From a checkpoint of a small transformer trained on Wikipedia.
Training: a variant of Adam for these matrices, 81M tokens, 4929 steps.
MLP neurons of a small language model. Each row is named by its layer, matrix (up: input weights) and neuron, and shows model dimensions 0-159. Each number is 500 + 25 x the weight over its row's rms, rounded and kept within 0 to 999. Numbers have three digits each.
Before each neuron's rows, "fires on" lists the tokens most often at its 100 highest values on Wikipedia text that the model never trained on.

fires on: " com", "uc", "serv", " Com", "ribut", "clud"
L5.up51:485427510495526550454506478525496475532463533516478536479501501487491464529501462542473470508486445524485470450508508506483509497469487502463509503560503558531530498477533513489496530588493526512486505532522487489513552486507509512494485495459496515472460501497508497488533487503478504507495505530463487469468486486529503518507517523516503461504476531484509496515493516531514490524479516472501495523499523487516483438489461546493474510488470484498501518469493508510497523558496498

fires on: " 17", " 16", " (18", "19"
L4.up327:508530501469491523439505466443478484538520514484459552481472507471459528516478489518489481496509507495473524520500482520502503501492533519489483476513577500508534528506489534475479450465452506511483519535483499510490496496489495504504531475522515445491518501476484499483518512446498518509467483500437496524563467476511500534511524502508533514495442467520530489534531542503494499471499489530502501513484494494514498488487497480536489428499511492479504457498502529500497537499515532

fires on: "an", " Min", " min", "min", " r"
L4.up541:531485484514506539480499472495498473509487500512515494501430528492474502508494533506465454490438482497501481482478485529486507475475522505494474490506478527474525488471493517565526489492501480505484456493481511492558493529496512457508478488498500522497488511486482493491498494503517483469561524475506467476523503476487505526552491540493455474525502475493512446488449513540527515480495503523489524551507492543484512458487493505526468464415514510459489489507470477510509543470527492

fires on: ".", "a.", "4.", "y."
L4.up594:512471531462478532492490476519543490535465518527470534493491488489469499523466470489484511540466504496541499498493565497454517539498510490508516539479518512530498471515555503510514473461488452502502464518494540511500526525461500492483516509505496443462494492497528517474500503499496503514484536523506507526495544476494497488482529517502515452522468523478498480485479490545454490491463470560524549493526478523522501508478495518507506502536526532543514442500514490495470486503506555

fires on: " f", " F", "f"
L5.up492:544514503497472526517494504500449482556505465455520506507473502468509511476491494476501478537481508511496454469495528494487520508547505528513508517499537496530526491475500538497521480486479462507488473505558496483487523511509476495443542513513504534509451529489483513518514509543517548507492474501529528526508473520540493505434507479493452508507476496504533468509426506515452494509489480543510514517495502552541505486520507463479472508475505456508487495490531511513511480537516541

fires on: "ab", "ug", " York", "C", "ular"
L5.up76:525524485486470486503515446475518459530420478475464481514514493466478506502536484521453465491512502507457498525499551504495546536485537494472489499496495489502507531478491477488498502526503441542521493533475494475508549551522501478485515482501501495463478498505502488501520537518510526528465523477482473458524474533505476480525526479470473487480471489494525477516509504493506535451469515512519479490508516532502486505514505470451533521497450509474486454499447499494518487511523465

fires on: " F", "if", "f", "F", " "
L5.up12:505494500508466483508466475493477490499499517507499479475462547446471557497546490508517506529491524495458469512516535509505479474488482548501502495519494505489507485480538533479494493504480486500516517567506505536495492516514504499428502521511459491508429487450496509504507484468432493481485506486479471491493493486520524476484506474506494460492482481492573493497478510522460520455492494563526523493503471508470506543496508459475476499495537471504470477510494469513469491472521472

fires on: "act", "l", ".1", " sur", " general", " re"
L4.up22:521495511468508511520516489479521485515470481465517508465531534475476504498487510519475428532500456444465533482505468548510507527499492514527505509497493512520506498459513523506505485504522472480483503562501497498491487496504478529454511496489530504481488499481473520507500506515509471482501444513494454488506483502502493511473524474506453500451467507534520517530481531562485513490505497504470491502498486460480489496504499506485448380494503501499475504499484476472436498470517515

fires on: "al", " as", "an", "ed", "ol", "on"
L4.up15:489501518501513526506497458507469492542487496489532488487492519505494500535546496470451470529460522499506465506532513460436523532540505475518504507522523500511516472462519496525523526471508482573518494475508502489512501519480438544472494490477464566450488562505476478493512509500500488490500491491526536494508487526521524509490516536510461494484494516496485492535505523505498459465507469547552487529521528495483504490498493540482494500471522518475492453515486498477548497469468492

fires on: "iz", "uk", "u", "i", "ok"
L5.up508:527500488470449519485492475438532492504507517486519535521488502439505490515501466478500525518484466475506468478504513530473470479543545532486444473487509540539528493459476493476495491545514482520538500460500505498492487557493535467456476484516464495518494480487518471478521511560471517502541484532491479491496526521532525517498488522529513463479481503481554523502499510541487491479496519535517498519505436509462510481466479489481505485505479511504495488510493493459508500517528458

fires on: "E", "A", "N", "O", "R", "C"
L5.up150:517521537483501498475462498502496486474480531509465509519503473530509490499526526481471467528528515521504509482516486565512527547485543519524474499468510522518464459533499542492488486552479480498524522491524517497467522544479520506486516461511475491495485461457518479461531512482538499557517472518499515525508514490506502500489554498446493491510464494489520481502481507490466506470476504505526505489461456515502469524502455509487486474488497502507484507486522507386507527505522508

fires on: " are", "%", " vill", "}"
L5.up156:497492516483523467496510500485475472500480472440475494528489518475490485512488509479476477508530470483509492481501522564497509490549481502511448493516492523505533482494495482457546514455516500496478531509502523522503513528513478523510539489501523515533483507489470525532511482562480533455481516549472505512508493489540480513514515513470505474507449510554494519481468527545466511517506504545513477577489481517525528493492486509542479464497499529499506465470551485540523493534513475

fires on: "os", "con", "ri", "ver"
L5.up590:505478514440519522484489468442495473497506510457504508492497482521472470521477483478517466520529483510510522488535489515503540536462521484500500470524541504488511504539562505560463466503465508505508510500505492513555497505492532519487508489497502504520469466485500469487505554526502472568508539526451520505472500461491499529487486518466493475435497502531522515509502459522489519501516533495487531474532514516501509458530467477445497476508533532486498514493494485494464482509475530

fires on: "ra", " tra", " Fran", " ra", " dra"
L5.up151:461482490523487477512441525458525482481484530517524527462508525458498527528515455524520524512486455472500477478549569520497472515502499504490502520506511521527492494516535489527509484538531489522521507511502517481499495495506472448478510520487519496456480456451517462492509519483498509477478508508474511545498511472509547467506499505436516453502478464515508446521520559519488520482515514488526519498521487533450497470514486534508505499491447488475498498499485490493508470482462470

fires on: " in", " C", "E", "C"
L5.up461:492542527495494545493488498484464472487529504484488547485489478494494473506553507499512492536533453492465500487501526590474539549511470487512463526497571491524499511485539506539513486501497455535512507480511523512509525514475492488520496510486531471490498521470497502519501495548454479493485463522495519526517519520534507538497523478497487452497507501506493466521469519533481524486517469514523515551474477491508475493511459489508508511462500529474453461504549493473517484487524528